Weights of a small GPT-style language model, trained from scratch on English Wikipedia.
Training: a variant of Muon for these matrices, 5113 steps.
MLP neurons of a small language model. Each row is named by its layer, matrix (gate and up: input weights; down: output weights) and neuron, and shows model dimensions 0-191. Each number is 500 + 50 x the weight over its row's rms, rounded and kept within 0 to 999. Numbers have three digits each. A neuron's up and down rows have the sign that makes its largest values positive.
Before each neuron's rows, "fires after" lists the tokens most often just before its 100 highest values on Wikipedia text that the model never trained on; "fires on" lists the tokens most often at its 100 highest values on Wikipedia text that the model never trained on.

fires after: "\n", " ", " to"
fires on: "==", "\n", " |", "==="
L10.gate374:532529518541453544492556524549499434582495575507487442447429449454523484595575541562552507563462460465486517576428501498470524452492448540401505501537580525457463487558479481494511568529417414505505553457525413541414511616540449362576462427461464506494418531499451496410533506509476518526522498536561471551410475514505497482502468611506503448444548497536464622448600400462568468463498445553551355398470514499434527453487537426483470503425544595629479496454515445514480486535463453443524569565454409588506603534522555501504390575460551485518437544526458516488499527471563462545
L10.up374:478541489543488502525473512488545514512515500444508449466455568491474460506544507495527508500525483476503530411410532462459490596463521424562448455657549442647500520477446488493447519557423488469470521486544500499429512464594416452561577544491569558474573468579553506548515512453400572581499584435490522568450515496388440407475536402474511514485546530483468501526486467648524424575478407560379496457421501434481524509546480548525520572433425520490540462420507504536478495479488398484506470447474529591486565543583485477568474567495458532498528520422400473576495566570494444524
L10.down374:504543491487430541548482523541517576517436469488389453426499566522517565515512514505556505468530511519493576470560454513513559508489458508542557574446465491458428467507512517555477588361490514527494559497509517494559423495494559587545406470478554538527507469390558563451473462466558444482458544536579613442540579558490452559512509533444608460494413510547441528459534533497657512591531583418486499441419455384481536501448479547469507482514427522523585430472468528527522512498457538477470394495477597496492497549481498519390422465513360490443506550584567463490492474535526520515

fires after: "\n"
fires on: "==", "===", "===="
L2.gate273:467500518597485432536524499545470526502479450624464445597471513545525578496497557463516432440476524437531510550410429484528474579469444582471587489523519530546470542547466493457507542441458442500437579572487526513463575580467437499565471572499627465525472484540402494441540551505487482475377498470507477403448461546545424476553510472423554474499504490505452488459518547447472473543448520444460495500409496527412465474410546508622451536407475575577542564470559424466461533510472442422545499500526406479499460573417576498548545514485566539510563541468498467508549493402490484484
L2.up273:462419392540529426496514472478519519469494518576416382590560462575516513580452615428495538500358540433476519597409408537486563567541537559538528529554410485578462519511489518514565541398557447453471562531449604480509597556514432415485477562506506549551537464455538495524479432558513551521507480530553432466457567502593497419484426443482456539517514523482519608522508561488493476546517567457559499502451480487485437462475439502546430507377484511529453510514564469482519551465502498396567503470517489449471492514421541484568490516480494511462516420430524574563536531463486538496
L2.down273:485530471525532476570564486484522599496473557577513444578565500603470561520457594451584572454456491558439543434539370515537428545474444469485459558517566537597666551512513492562536591427513371445478538474421517441566506545543436517475480465468505455533516472482520505442470468510521550454531551556484490518531516572580501435513526552460481516517492535548397552469484533505447415519558474386493454514427537395511426572589468513523473550447510472520531538531561525538483432497525456373590392512540544459520428494481566458556485504511518478441472474496492501475456501490488497534

fires after: "\n", " ="
fires on: "\n"
L8.gate14:482496494518489555519515461534483474448472528491546542451482546441506605466433537623469391448467578539487463517505414521502445508449430506353527552547524554490497458518440516462480629537479468547469461581468422497562413418530507467517501503481567511582419502445491444504493553541613559535586454479496513518522519668508565399514555534491515462441504567555474551464631496510518525519547385557556466517471519480501525478433471509504363482497475455568498462493575510491453479462520639530520573491531510503484565519568455443534514549516428489588449495478426491449533515494536544435
L8.up14:462575509446451538547482495500444461515431507541531362569564504505513564400457464460457415560594511454496450463499549394434454390527548516531602452467452490557492598510555490401454521557456486484566407529437521518515552372476489521416454514561457417552464509512511546531569420513522548490454531475469515518395474535411486406518531561463480527571548502529512474447509502550516521586528468477509473567568528503546560493523460463532545501478533400509427500492513456485508442540430582478457515510517495456444492497422467476576502333511451453445559504467446423554446448541471548502
L8.down14:553447505465430499465541468537483551528541574507488435519516514523508515563478488530507457471469508452548527538579507523531521501395432468488455466490526443489515446575497555521468620534542504493472432546434480431559458534575371493627542577540465556454544559488398495431488506523514481486562424636516427506527522492559518453580547560434533511411446419511457569463380452464572457559566497498508441498428470651418570535493570424463513504511434480497502519498578460518414508450497517530421473422457537548574434454540574544449496514517455487505512409544542468468482459501508511470

fires after: "\n"
fires on: "-"
L3.gate162:463548554444470572477524505496467556541402532512535457409451509509577564396526446430490417488506506615547388521493486371500526449528442381433496574525484521576492404483481535498465465513471532530519558440547483534526380496424422513481499492538507486551534444531515396498552488479473430472532545450473534490452522500536539544500525626512601484389496434506511555476484547492510452421498572565498494554523474578516506526479481471446526496512419573449537557449548503581506503548520511508562543545579511511535573469544474507517484484374388447492462486499423541588552462474498499505
L3.up162:534483558531491534495404478465478559605496497549461475447501402508471569516514434446463500570547545501534436488509535545569491568491488544539519456493450513550436555503468434528572474582481503573474688455516450434517499486499427460509475476429609358481499463454478499402512398495582561550504541434544457518480577549460502532491486512497538472509513427582505537566503432475432446431529450464492421511520479587543491522478465482473444537382468533533599582477512497484392555560599525496551505452535504505549487434532558552542454515484491541487445528528551551443470495460423469557
L3.down162:499481544533580531554467539515437628541461523467481429472469439584489552444511552425479452523530539526458508584592532511563502546418500525479431498499553444490430537527500390532442529452548479480497531499584522487506534568500454469432489441562489483454525398525576406459481574579471449428385544506523515584421485515487523577618444469541505525433306616504571475464465460497513541530559488478463530503575528551548451472529551464570480534471494492480530450477481516436512525587506549541481529532565509513479469475530460523528471480502465595535418531422524561519520555493421466570

fires after: "\n"
fires on: "=="
L2.gate334:466519469471446558458513514510457548450491504505392520518606520516453603530488539483509506426504504538507467492405534481545543437497528535512425489630424542510472470573472506474441454558537525398519554472501450572483483524544467451422555455466527507564467520525579397452502493512493489522606430404463460586481516538500476516499474415517526594557560507506410465569585534457578444503460470417446566474493516450471518506514427440458559590523443459446497517430494506454479510501469526524499546466421517405523472439483513433463404392461475549471612437455562465520602486535527491663
L2.up334:536366507508507483504510549558541500505424547493401510529485550439443469561509539448561544526529441610526432489514546406569537464504449372538432566500446515524449475589557479439544562497483468440514525492513556513572494556532537451393483465507538511474550507576478487555587472553435489523538559474515446481547534573539524496473527514495544460429578377526479438391603482480565426513416509480467454530460511457532509523618514489432477552516498469495524548483470547395422447478543567573547484441519530456557452508542526518469509551454589479475527523518568500552368489552520602552
L2.down334:409459553498517493488551526585514530525442575465446511489457522483521535594463499522477541515484495534389468523373571502465536460481522545524413561505551469529492512590467539520579524605488449395447561464444531471534465559544487410448467468555479488488545540522563490518501552581465511479514495530545465533547537570501587433447517440459537482501494386567479480467515482434453473499508542440508508477424501435559490554676581515501506502492470478516537494594512523481471531557505504503506553402479570461487486462476497448421416546415526519513535555549594476570472458437535478581

fires after: "\n", " Par", " The"
fires on: "|", "-", " following", "ed"
L9.gate346:515425465520540436461525473414489535540447529377480407486462386589552458458506471458444506549461444448483573598457444449519554486453459478482436507509501558501389496523623544426525494501449428508485541514546507471558440511531497486413462509480532519492539450531559436542484525529539392501483540546519609499494593527367563518527435605535518492432515528585529558425465543487519499481619553549556551435559532458483483526464451548453424492538511520548452493416405498529511514503646473571413540440520447524522468543513620523459490450444487509572602444490504558543555515475474506532
L9.up346:572447453456478458378605520448521468574528501435492421518517452537496512549561510497447475525370505462566571484429436483554407580517458471457549554606505541542460500573538500478485524453505464509528580536440500478524531586557532506499405548403508411505533433511506434479535573452505421434514536513418480526513523507430504609553497541469528449537460479484517548550498449454549471467482481477509508439497533473434564526516471541484461506440557564556508540522486546477500517552563480495584567457503561445513542542508505474506517466421541477415587383529464511509420528505411490598
L9.down346:444498463556422452475480474496544557556534514527401404491529517516642517433504446461470486602510496451541485576526496516456504587413405473467504530605492505503521559514462497490412463593487544453454587604391548433525477467501508463471451416542517556432532537571557554596488480466527485467490541456454513544489485529401580523585438564569444434544454507472502546557482511407567497489480560379498469535499479431526497517554572449484537532557476480521506543548486580512594477501502440452529496489493478479627517505435531529463529545472540504470510496475612485555475423465497439513

fires after: "\n"
fires on: "=="
L6.gate258:496391625501500547520455481507557471573434489531474538496519457422458470518579597436490492534595512570454547547444500489488402463573398550518415520560499495582521470462506496537523496479462510549454604407497492467453505557518484498497482525488575496543512456576479426508489423516549531515488462504512529524482510545496507494482487516521513477472478533508413530497403565456455472404407535561442532421495526645495557520578528520497558445509545492523446517489492471485462497408500448426613484556485545632601496613491565528474387574449486506476532560416419484490431439422499528506
L6.up258:359483570516518469527428531514520461507504576552487530506471447537509407478463417512541502485539429574554479534521551510473515602501446385554469532465419432471456492568549531498517505542386468562513442526537407566452593532499524545587487531536479503654567516537487532456496475498452528572535520438437463484480466629590466504475451551468462419537515518578493517470512512540472570560496522507405483544524539458457581412470532539472481439376450595521569512467490530440513527445429521451535461483549503625480471491486584515475530378447457518485465440593487450478486474522457473581
L6.down258:537536489487552584570441426626496509589520520531509505609584581621528525533448466490466530444505417507498471514559486473568525486550505511508494638551511519420513557576502510471536413465462385397432509429472524579425473588463512468449457521465480500519476583476527520528465512521492534479473553510359639544531459537448436429529504520550502490484470435517445485462476507515536495484413461533448523423539514456490516520448643588466447603489455617483455555529448600501511444441462512510479516518471476481563404476509565522588536480505515528502504477491537462508550560448577554573

fires after: "\n", " (", " \"", "==", "."
fires on: "L", " l", " L"
L12.gate40:522499551498511398463493434483482554529481425540499540557500493503480597416443451584499522437451541510476570574516531491452491529602530613434501491520588517484547473462555514509384501507567497540435530531507465497436437503479536504498480438475493576443552433533570488543585506398522470503512478441488520387573509552482540461500611560545553551521556511457437580449510445567417407459438474478511477485467553510516570381431444510537510474477523516523567542527467496445459539485557536500488468507485622445445354469502459562556419496489540452551417403575422522447465515461530570576
L12.up40:493517509509503550433509494453572533306539417542591535517479517442475453567433491548463516456474383520460460513611488489480523531518402515576453542428566505451494471602480454477498454523502504528478472525459540408558449557458547518543449501529541486528476549473480522532647413447502523508564629449471469445484504563506478544495534431541502480478516500563546505495441480511568553524370442494487440533512492515636468407525489527523425431547493518531620336545468438482486571543452486496487516418553530548571566469516488564530466481513502522484448519508468501533425456489485489499
L12.down40:586587538519472486461467423492420450381532525542490495457573503529511483468486459492494524513446445428497458417486531464567451481501403445479487482495547426453511488467502563534466549396523564515496509461424531523567440443518539509389576450542478553468522444469519487547573474475476590398478540487472496463507498383454475447581449484526505540591443542470564433486540505475606511503457445571510559580428474420514528476512415498514458459504456520464514398474491467450593528505492443446531535514481559432545607479451460475489415526546528485491469465542534495464438516451477516475

fires after: "\n", "-"
fires on: "|", " the", "\n", " died", ",", "-"
L10.gate267:487519587530546437531441518511504533490477531489571490511573459510482478481567470431477482418515436532526547476505398466441478545569518483524516572494432516546424561474460479528491524506504423476504581563466456502609470508490488488566502525465446443529399446529352522458534476558509541546498528542533598448587570586521475551471490480578558479490491412564414471488498536475452419511539500503551447548519440577511486476553486524560500467445471464426513442471531540388522477445491479435437481451511471435525445479556579520523434476559544589509559524512421579491431506461474472553
L10.up267:506505566541598435548397527546550511500445569472551468560480458504469452545534502447516466489562460554486552512526423422473490514553459547492491554538452486544487616473530504566459561545559495542514555538462525508627499510520474491558524551419480536461498492496407442436574516563460501532431538540566595424547528622459472533475475544486526436460469423538451481493543568501389392494537483508537519507495486576448525512582527508489466447475473439535513476509492532335501470431496480458472408542461470498472463514535584489582462495592455553540516515510428642514448477457488497521
L10.down267:533558543499566544526525520537475437446482543457581552470540393470455479437556440467447479490499541471530563434482389450482483461497538462500451524529521517509514594470514480413461520610620496498515576512515499488551483479577499457539475504474507511537476459519405537502522514540455378484503427529489496509603536523429536515500526623496488471450479415520500483501474545487312472533498463507554555480519500525454490497563463501484486437485510386514506490515509550396475558510518516465508393524535501419468503465476561532591460465573593602505504571484471553446481460464528455559

fires after: "ig", " G", "|", " A", " a", " St"
fires on: "or", " Loss", "at", "ron"
L7.gate296:528514481525471526570449493480502474532395543518421406505512455468576582495571559525535460539453538484552473469439552630525547473424489380468399561421463476430370501495498499477525511554477575538530589499487506518552545564516503537569478576523515539475537484460524474440484582551387542573593543573471478502508525449572534494495558517510546433546414510460470479486551559446512504588497441517492435490500539505435546425498454507555492509523469505461525478560534550465563479439490601467469601519456418495596527411388448551551512534501429458515619531524592476516466513450547496496
L7.up296:516512480510437503492463528393552439490558595476494551469575463460369617513553565491421489542474541448459472448560486477574538521415513573493417487492445594530424458431457485427521494486476469473437435479464509370518494408559472576468507512496583419454541560553504439519543465558550511563512602507550433449509518467405514510532609525503512518530486484522592542557549448426561574449497520536539413528524546467489409468537511498510507435493543498530515522433496554389486490408567454512449548484475453533466438548496490491524627549441493563528528566508494506367532534444511560461
L7.down296:459489503562529510414532438393475468595574593445477475465615436450510444472491545580492438509376555551589504489515558446548402502569456504448458515444585559526421430581446492478542539555504511449417543427489458523569494548493510517501407454461544533441451538494524450560480517528473413409522492550505529504462462478508484510542494387522533466494549526545462563567464519473437513498486602525566473553501515601575496534469437450475542549480504424467567470428513491376493420407544466491593442471559478470551542584492537447504514492509433441483506482544480470450496484593473518478

fires after: "\n"
fires on: "\n"
L6.gate76:569460463519481432537499500458462499503518452497538527440474485525485478540492553492482468432547522457575462516448388528443364512445552399449421472499470515450432518514492464505507490541480556536491600506605556418554421446510507465405419465457428553532579497457500484501419476555574425534437417495465542392536486576440505476407546448466502501535523528522463487496416495495519486623493495440581363590441511497531471435415451466371533532448419504454452398479493475414439586442478456512545546522565470502459460509466490464545533515461465483469517478492462564552530519500602489525
L6.up76:475479517533467479604448503518511558422466483549576465445503532505544495474477565513514546571529510449510440433423419402552446509564465477606548527445476474539477523504424476505453547479490553466486600449488477434467399491531526489506489547515470547579539572473528577462489483567630429561545491604565553449537532557452500504435501551504477606492481545551514465523443477413529434564530402523678479466513509502619516549473480443452461531483465397504428535486523350374507520547424502525499540546423489485501470534425428416509516415513555408436545491491532457506579494483464549496
L6.down76:537503460471537430515442527582557562441521555557538523423523429581430469515501521554543533561520576518488491484498513527491430529464509468414646599561551480541524436560460442461428497584562482597534556493483549504528545529522591489605534532543401498524500589610449547524470470544541496516563461526535507460502481517382581585488396525484438525440542461510411484458433521428366406446530537453466478513576467528495489458561472431483501590528515444505434539451531510537533566489476511479486446440499535596501432458543549446569494467521557434401415503557518510519541529542451530614

fires after: "\n", ",", "."
fires on: "\n", " However", ".", " however", ",", " because"
L7.gate228:428470416526524513581557459499410553472571547481491461519456533529499540446493462511421432480463478437544474448509487541535454451491513484517450502547487518449486501525516528539455502525499498551557556538545534467423433488439523502435500528524528509466502485550531435463471479504560510593452433553470523415586610505518598526449347568526518481455499464487494476366457379511406470546519531494612524540481481569576520514575420334546502580456486571468453468573595509479509532457504437470500456534477479462401460495485495573551535422428451426555413494518463451447526513506461597540
L7.up228:541500452458512418514465482527540489490495566492477529465484485472396625534554475466555437510482415501553553515607429485515462507497543487506470608588576550521499521588463477560586540500574536531517502552540457410502542418445567424552521552446609524443509546627463445486515513490571459486396465602507462516456480446486590516556566506472470490404531477501539471485480539538482434482456467539430462444495571515522456452446595486559480525367509555455455441493506536411446542465494586451449512505508507493516526403565538448481510477378435449468441421558409535441438476525486533439
L7.down228:503447498518469609519494612517504473446518449504582487539452518526498523514453434619491528579474505511493519494486469520482596564467474521443484549461463474517554528483427457499457538565560444496474589545459523484489479608642483486582534454491473434596490528522499527519470508475400411515497522476500486441449509408531559482529386588507560479470469427310412503576439555508435559496550502526527462538473522545445537507573495443451472505476501475514512539459500575550542462526424457402446521522429581558516507442532558506626538460557486538402475540488555481518459456505449486512

fires after: "\n", " (", "-", " \"", ".", "=="
fires on: "L", "l", " L"
L13.gate172:562508504529407403572513501402487530445491507543431579519563460531469513572507555540518553428429567415525504545619502553543443503544430511542478452340524420465498472527477534482484501494498523508498567598458472464526488512533515543428439459545522465520512506518519535475467561484523522416490584532521508568556509441477519456548470570426509557479479525592612445596381425484595367591444504532519515548509498469456548487480444525505466467507408441532565522525466422519470513586502405495525480489487511516487661561512428451565551455485527501557519409503503544570425586446459574578
L13.up172:547456520504534550441455534514585444474441406480576537457544441595411460577464420498519488368391430462500473519463534524537360485546425479424574449498561459422466517578481450540482530491543507506635571471419537460507476493508500496489430503546453504441528486495497460537567566516546520478554524524499537530467443481507496509400538559524503502489620590498421421451450514536363561442472413559525467516517505440502592428437531478569479526561438440559508511423374448601548539522502544515508483465495559515477537425497526572503497508509519485572496545499546544429455497407523429502
L13.down172:532515445514451499558508421458447367484491491513436503502515515491513468573514528438438442423525475511525478563469488524540473507536485532444449481591512524538511586501483477476510501495497486527384459412359438554486401578522523461337483462436392548433568436483425490500557438535483489409479505417448544527516519439447457424532559551520578548522528539499540461565532495500408483444504466575409468571440521466425482486641565501507519526537468467542544477540463452520457483508452484490567566467454517555499620510500441441434477511450506442575486502535425535454433546456476542536

fires after: " for", " with", " a", " of", " record"
fires on: " the", " a"
L10.gate354:542523535471513502537379421528612521504531542476534526495492501557536470498519521475507438492456516504468525458454546500449488475451499575492497453520476449568466463542439481472421489563535440546556516557468512538580442460469521483532591460486511536509401561537470499525470533496503539480561517538465559520572493486495371524586449491543466436573544484502528549513484487523525537468485648509521542480398482539521530460379556606490464592502533493568463528523516466531437506534520548475395385511461473431487466448427460506532355544475557446462506510413560498493401449580486459526
L10.up354:518467509527560559583495551529546540550531535583519485533481482453530439530510432535461488454452575538509486510498422540548519596488479530447470560472469549498513580498490500448440582468566440548518543496412525561377476538433420475682510448445504559502438498532480426494417460614483463469475463489493529492499559567447489604555473440439475486543551491443443497402444526586635529516517566468541584420412509521487524430549432540421504494497531481545464415439477482498513532472494493383428570426462461475475460515447444557581462474502550517367440458464586535508440566536460513456
L10.down354:475578458559570482491570579536483534577517463593534567514595546484527381536552483530530492538563466421492473462500479548487494560472488473484506493439539478483454453576549435546501570543531433490442450535603507511501519374522570454618470549557497536483539497393524518503488380500478504559540489455515528579587509542486475449488521472509444430475495472491547496512475444536443493480480566532555434487612525477633491487466514458501509468442532500563460564487528419525462536470550465534466479439469518580478494414454496480430525546591498503469620482606546496488583508430533593532

fires after: " of", " the"
fires on: " the", "est", "'s"
L7.gate442:520493540538465509491475504458550498470574464475579562376437454528517510537504517425527537425377571481501483431622500499448568499515458414499517488483504430479407565562455474459489521434488545494547562604418519486494495516508503504544534540476488462561431558515542522452538539522533532528528516554565493464550533512450461479437350524521478503511508606410382478521515523569475374609581489544567442460483458408606575483456518506474504403534478492498465506440557472495552555494549496595533417453509528499461464515417550562575496421548529514540507486568526547555499509608533540493
L7.up442:506503482502628514520507473499476477482515522594465486427421542569519497515524541485493494474494412479461507477553510484407420582525453491577444555458504483478470460519526558517490573518526507555517546507496517507596501481476325547458552448486489591578509537558429452494531520516536486558586450501484463432536488480582498504499443534480606581532468554451428478488524443496556505603518499504436516503444520491449460521458497524459519518450545516516582528543403467580499543494431474470443554503491541492388408486433567552502397417499440577545424556492545447514590473477483433481
L7.down442:566531460454502419503457584475533476630522540511515560424583455518428521444514589565483469510508609511506442424420565517403483320460544467460567524497477494506438488578535595552454488452430527491531541585482515546558593546543616527452485451467559472482477494470469429488474440558502500513429566485576515533413516471445469495495541516486515527549526533448520477492439479606525504513532503565532552507491540439535472523464531506511514527552409544450422531469621463495419517461497477498451476475509497526588482524463480461428516542455463456454603489501462531471412537443470442496

fires after: "\n"
fires on: "|", " a", "\n ", ").", "age"
L2.gate165:455585428456485576467514498576418438577615424528566448531500525522462520500529455545475539476427546589454525412499417506457442631533508443585484481610516512536594536485469462593446489492632526452452517549542459446377509492492487513518567493469526508555519398472420438470420545566504532432522422494468540573465496429500511451544498446544486535489476524474417443483426456460520498424486507467432503454515565511466566406463517535484481489609579409516425471427427467492609461526411461472466454533533512446457574543499524434515501437546487569459518488488496512549431487430492521455
L2.up165:608447449521419429504527541493398504559573598450500497522450531498551506584591548543556465489609504481519472510560452522520523586473514525410501426437502523445413434502479555491461533547482493514577413550508523594494485495540494465557384545583443514526500544535496511502487436558566501497495499523495463452450502475493493519383411571497523518559547508467525669379515545572507494549507517464460496436429382445557531539567416552458443512458586501519569490566543540443514484594467514527568466500543497632518497486408581486519468582509565514532512486513577534478480542585489475498
L2.down165:587422504523425406459494530480459536515468590502494466445458473496577455590559562485529455559614527426580442526498442485509522513496497523426565442485479510480388447539530549491487569455460533470595465554484503575521490487529453516540369538582497460529536537511494500552507505582599476437486477490512477470482512593427451543406411541480558528495509489514503657406538535549446525529506498495450447463439332469550520515524396559444446515396477539510548511599610551480445538504551476518546457512506516575522509507414582520564453543504563509510467520505560507459496509585464482502

fires after: "\n", "|"
fires on: "==", " Total"
L7.gate147:457400484497454536492432416505478546567558538540493504511564491394554524455444482532540563623522437521564513547479485473515477506477502570410513486441493434443504515526447536468518541451439471423475480400508514523491537463487442536398451591456497451479624553524542527377557426590484523484514483618544558474492580466536483526500582547473478522614596546464425533514457452483494454533491513455430477482457535513497445546540448556544456529539525340512476563494565471602514414506496549436520586510600495548461464482545578543572570580584473490525482540470558514448489441459517542595
L7.up147:470361565475548425519439467507524524503546602587441523534501454567558667514489508532541475474496397383562539408423508454479434499489472545443548447536446552463522454502447527489438445490483495414567545515504535553406523533459436464503446467426519502426547552530505511461504495475536457467466576560466471437538485515546476561471454550515571472471540480565520581494530503577388409530495499496463447531417580550451490552594471533560457503425563459544431497593457541525505476485503409467527490461618454497522510543501559474492630539640487503416483538458476547444479494449508507547
L7.down147:540435429439470497577505435530537494511392441552519412531484566591554483473405513505446538427519554563406379453537444495577530523430472553498525546626576533448522499514530516555498509420522409466500478528455453543501548502511542409528498484520508482536372525517439527547482531459491541450351676529494536437498471572512538391512439419538541463466475509593462488444485465530540533460481458459474549547478452495503469484556571514479522486558403619493511441527511483511464507410508545410476519513395483509530526544419485480544400466405576575520543499526506509493527501464479533504

fires after: "\n", ":", " |", " (", "^{", "-"
fires on: "-", "2", "|", "/", " UTC", " 3"
L12.gate151:519473408524487597509474447445459497515535452492544596584508523500483536516545439466501558447489451480477611563477491506588479476499489563507550468506563524588508591505450527619497509546529496465523521525497483494464438390516511534423502495415543514527575463503507467499467540435518482515452492492455501556567507417546510532467440523575511507512490493434467623544470497421503533594501584572561500505436518567527548537438475432487421497505358539564530535496468452356559477518587537523484570514546474597510571484465495481524540485485521555450520526563479562619478523428407574564
L12.up151:504515531458558494325496614600533480392577540521550457534614479489580479534467501502420494480485560490435489531537521556597564501510434440558527506408450539483391496480500448523487541538582439428492468500355497552495475498592449490481584466493498470496473601492531503438502438431459564570528474558509506487552564559513467562501467517490435454503448484458500535523401489531545492536549480534513488540386545579491466464596454435518448448442469505618563485488479523522457554523449505511464415537507472488459500514591552479492539540491440467514559543555556488451469535512585385526
L12.down151:496505435464473585591497453488502562389513456558475554571606515610494560563444508509543549609444485483557485448480449417501530529461506503443501527541496442554441472466459435472500535501516491609454503468509535429550483519476404543577481498563501424553548454475454513406515480484443524472496488520497614524563579518505515559421542504523514480444423446485469469443402474466486522442487449496496454555547500524437527544534463476507605543426564428542499387392500456599463505581436456427529462456420547458488538447445560537539528470482460478487460533561452487374533455530489466546

fires after: "\n", ")"
fires on: "\n", ":", " that"
L10.gate74:440521564484559533529482547566554438463482434556579497495503459502499420522507470508488446428441468457515598518372485475524539521521484445551414495608532473368446465482618553439546558576403506466512505475507542477493508530440521610429511448500490545409530568444418516594489467470465526578506508567436517513431547442450403525530484509513533472514460562475535459523392522399459583534419441463506458443446467529473455490490590542445550489494428446482506460500513551456348530475525499479538574457561476420534602592547497432499460498550469398514576545465492419452468432500516466570
L10.up74:478475543482590447504482529494473417397622546457555516450401479549522638496468507500533458530539503540493479513471477521533532564445459498469345531519573508484576495549488511459535516501560490468424463445541500443453558566472534474438536524468462522461440535439469398502550610504523515444572486490551569486452598428504489453500556445522522504429585437500486500515577452462527543569452481506503536548555586551482534452578476546588578519490469483498480511564472554511481518520597490432487480501463426388520399538447559558588461485511472439458520465512453512397477556489495508516
L10.down74:554585565543527540458505549457548435626492559459447518499533584481562512419500470453478624450644497603594449469498537462482449435420462481488587557445555531600491487565456416468447496462552500501543477488431470486519443498576527523517502546532462475540456457534521512486549497542494608490475552489528381461582491585531566423568470561443469465489521470584546560457480607499465480517558484540508519502496508515578471539493428466498362489478483394487503552484508522541532531448440516474483493452406500410404476509440476530479520557519475578412487525493496561338482519496470482465

fires after: " (", "==", "'", "-", " \""
fires on: "S", "C", "s", "R", "\n ", "L"
L7.gate404:499456520436541474431513378491509440569506430434572539574471417556437429479487460546551547497463492502450548492466451509473446432490577537584528517457477476564509529486476496681578468554513524505511554564553474413505505466481530504595427592407573495448436471515441568481467495545506455577498457531578427479517453510522566506505498498424493420474357481513472464546509449466545528506516525483467419503427526449508586497552445537514475570506416477593580471513538498506447563455555503519457488500488515551457466524579523496675580453536552464501492566438529548465477543546475503513
L7.up404:542476513462482496565445468534438605626520510568566505614430470455429531438574565520485536500401428475407493528443510495502560461578511482570405494465546434417465469489506562464459420530465448446528512476542421523524528476490528436507492538552454425490571548495551516512528488471524541463473464463535471419416477557500585461525562585521469506458465512505358483462463402515483547571570407467519458464463513491524483468466528485500522516481450427473615479535524522525513447488508489496560461479546497515453456410449521560475541472530469440462503580516504486507439472550373400516
L7.down404:501495468511504484553494533430427411534466586479435473431479550532555515455474563507524594549574480470537499533528523528531494464469532468446543483570636532533560368498550550481465495470499424596453432434403549545532523507520537552416542450529544568573519493548503448480461572437619460440436532500544460513504506482432443462478474473468475570522518480431569551455525535579456465547461481517443537527519531490496521467514515530516519522461557434471441496387456566473541441552453524465460527509509633525599497530501433503430528558466576501536524418540495514521516582536480556491

fires after: "\n", ".", " \""
fires on: "==", ".", " For"
L10.gate379:576518550450476491470561489512451515549496519476461611440624504492539391459371547467562476604523393469472534471542465535508472493556430455495467499518583464569458456536510530513476409413509531519516558463618560534482598450573540546505469479465438433534457521527438458407513512530581546489526432572404489498485436461514555444469502598478429519496465396521539559503552551443480516444460520475473559439540577533561496498569439539537490420496431517486521504563642490550403491458464552475459450478504465536540440485488493509540465470452483544570444488452432537461490470449530428524
L10.up379:497448438480504545517484469492456563512455507496465518393552539487477460508486563472564441474531436477611474521522465541445473494564599443496473616518599447470444557630484471559483534504527441467499642472424449399564494657547444487571531472425467389505476524404565533435464526497504465515468523520522473475542566541531577517428497452524405535557629486484470522430502510478512533523506536510508554509590516448521515483473476461609462417495454464548542472462505404475506411569570488578487531518567524499593501576576545447592587469538426517508531469492465477588488525473494536472
L10.down379:565544552545551622498570434470464496532444515480517534531548529515473449487522471449507455549531595500512515466519521591548519588542496594606420481539475518444469514475516542498432475562502561522477533488481481615525556510471486500534584496493579540532478589534503501475601544459484478513475519500372432481400447501469516383494540486508493482516516496379457532497459426514534458423529525501457405546507478500523537574539512618476500373482566481554630526489440389467498488491468524485592509526409576488577431515515517566619469446467540507502521524542515432523455574434531460557